config.toml
n_head = 4
vocab_size = 2048
activation = "relu"
attn_scale = 0.125
tie_embeddings = true
parallel_block = false
init_std_down = 0.0041
schedule = "cos"
MLP neurons of a small language model. Each row is named by its layer, matrix (up: input weights; down: output weights) and neuron, and shows model dimensions 128-255. Each number is 500 + 25 x the weight over its row's rms, rounded and kept within 0 to 999. Numbers have three digits each.
After each neuron's rows is what it responds to, as a language model described it from the Wikipedia text at the highest values.

L11.up2:516513476501521470523496512452500545489484535519514495518490489446505496527471467503503481486454538508506537481490467500437523470500472524475480489506512529438465453488532532506523486460509505483468538458489538476513482517498447501515510506504506473499463559484536505486470507492474543490502497496518528480510488507499513527499520471482457481501502483496523503474529465504489480452494
L11.down2:492486480493517521520501506483482523480462499524493484507505505519534478527487524485481498473502504497503515507517512507484509521509546511526471494534530492493527533528463484570541484488496507534504489454475511493526504491489479489461476491501506504466490466488503487497511494520512539501504448557532484489496514504527514498534507530498489511497509543488520508481513481475502492508455
Articles and possessives (the, a, an, his) right after a preposition or "is", as in "is an American", "According to the", "son of a".

L12.up4:501471454499475460518482561507503469494511513461526488524481475475507499521489541510471489492481504501500487509514492482523454464572480504506464511522518556508487465476482537526496491496467547524490501480528489461527502494490472519519495483489483558510534550524508507490500484507489499504505488505488521480465408501541525511505505454490505476490506488510509516447526500507485521434504
L12.down4:483474454492506497513476519512514449504519508495563530523489509465529501488503519447470477499490523489484496499474508516502510493490547493510480441515474565488486481529485496458493487513498549452561505516502519469500492477523498494497542516482481502516503517496482509494488472528489488488488457510457518497504509538506497490492539489475520552502521503521533538501545523485502544512465
Separators, decimal points and numbers deep inside rows of numeric tables such as sports stats, election results and census figures, e.g. |, ;, /, "94.3".

L3.up869:503506482492481525532488556481494516478470533497494505527492502503505456507494507526532559509484504506490489491525463473517491473496501471503477500505504468502536483529526527507511486511529505524479527477516463474496507489499527485503435473475511545518542468521516526538521497518516472491499523502505534520478463565558483471478518500499492518439543515541485469499509494468456507475501
L3.down869:501477500479560486515526520533447524496495441499501485454507488511531547530538483497510447452511503539490496500453517524513463492473501471500500493539536489470493512479519497512461457517476526467501515479537501465469457520513501519536519519517493457504520533504506498482500500529471481515537516494490459502516503507489534483519504554476501513508515544512507472481491514522476429464485
Semicolons separating entries in number-heavy lists, tables and stat rows, such as 3; 12; 1';', (1978);, plus some % and from in census breakdowns.

L11.up399:514497465523495508480494537523505492438470464514490509487469484515495424490477503479541511509511468493483522490496536505542476486473549476507504506566472488525556493515500500483486553485487436510491524468490470480508428439493516552485491463499482493477518517516525486523520500490498493509491522497538480452531477506493536510512488520507452525468519499473491540493509485501482548542514
L11.down399:516487513465482515505483516489510494435460544512501485473528487513518461489504493491525494493519465446483498486485500474499508493514531500527561516515479505483565484462530502506463491468504471501506503466481475529526493500543508485491486500483506468526519532530550483534495499466535517497463505494511466479529484527538537482493465488499497500485498522508464537482528529536495531526478
Inner or stem pieces of a split main verb right after its subject, before its ending, such as de-em-ed, go-es, partic-ip-ates, led.

L3.up374:470464488521475502547481520511529477489508499506510487488479524498458486517514448498469558482474495484492520493535459479464498477506506507496521513511506487504522498489463515514466519467465495498491493519491502510503524489496492481493463532447526510492489509473475527498513486536516508461467459483506504494523509548490485516531531499460482502483480522481531507489448500488501521560476
L3.down374:514504473527484509464505477495482501467501501516506491473536507501540474491502513510502495556487495492465532525495535488529530500470514525543499488513493499514519558467479519509484509536506496484476537467491475539510498577467518496498488482481540483507496475509495480503490494504515506526479466471517522508490440500510531490535488505550520516499465496481489491530496447476525510518493
The -ed or -ted ending that completes a verb split into word pieces in biographies, such as illustra-ted, Di-ed, Order-ed, audition-ed.

L3.up474:481486496501476489543456495502491500459458553504475522534482503497505518542512481463547512461490529515498512509498501470473521537544468527514489539499519485493502449497528490523516511459509531536492511483463539481514489477496514516508503538489503550485500492463507492482449487541526499503488508501504506468477491471478505517497470510501480519476485541517523474487464519548525541531522
L3.down474:500466526499499491523452476491485534519488484518519515464497514503543447531559522488496477534495498528491513501492507499477488568504482452512515509482496504484489497497490478499501522511521492504526464484482470459489492469503495506487539513516478515484500514481458500471471532551538500478474513481523494493471491494522486514481477493498536531512461519515522472552528475555530483590510
Mainly "born" in biography openings like "(born 1976)" or "was born on"; also "=" opening article titles and word starts like ba, air, car.

L11.up577:518466452479536429518474549499514521499549505496530509525484491518536488526516519522488506486500497481531476517544460498472470490503455501480529514524499517503471497460493499462492467496480537511534502461533478463489491485488497491528490454500518550498527506521527463472513504477493540515519515497514496460521490513550485510481546489530498514502511480505500470486494499503489500518509
L11.down577:493498528515504519517536521451464521517509513499517485503551529468495498480511535517502490469490522500495517453473501543524521514489566497500542474521513478538550520531488499492452482520492479486463524499477507483484492481495507510479470508509503459544528479497500511502509509520515522501499479479517457550509556479492483477511475532474480485529497502510530494536465514503509471497531
Unit tokens and closing separators right after numbers, such as pipes in stats tables, unit pieces (runs, yards, liter, cm), and closing parentheses of conversions.

L12.up864:536513487521479448495521466448514567465511510517568511507500495477463469506498497481498541452477537482482504499497505515492534483522498488491473525500517508490483483519483510517502470485514472521490484472474498510540522501481459513512496501491505500509471549503514514518459513523492532545492539458531522486492490478540472478488501499520477535438494489534527536499477510484506502501489
L12.down864:456523472497506517495465503561488484478467506487491541489501472481511534471490497447500526465504507488523502514546517462492501494480516528501496538498535508483468510541510509497540486494470507496495550508493494500537493465510504501496485570532493520489460490508509563449509489496526527490542511562515458551516520532432476498529505467489488499492519511508492457472467479470540508506447
Function words and punctuation in list and infobox-like Wikipedia text, such as "the" after "in"/"on", colons in "Profession:", and heading "=".

L12.up465:578436517492499501487491492518538530465477509491491498510479489487541447464468491513484537510517479493516484499534513470497491458500534467516485496495459486495479469450525510470497531492508485512498537518497504516529465460452494473507529471505496516480484490479505482489539491545483517510443513502540480463525473517538513501525463510539512519480499504481487520519503493525513522521495
L12.down465:516508498491475481516503496481509491514500543518477487498478508493493435494501537514462483549495555501474526506485491460516455464531514525530446537520445491514524469485506541473470511482513514505549460497460490483512495463528478549471524493504503508521468488530526466489518478475508477507520526536503513515540476494514499529479519497437505518509534483481503456476553507518515524507489
Final word pieces that complete a main verb right after its subject, usually split mid-word, such as ga|ve, sp|ent, reach|es and dropp|ed, strongest for "gave" in reviews and biographies.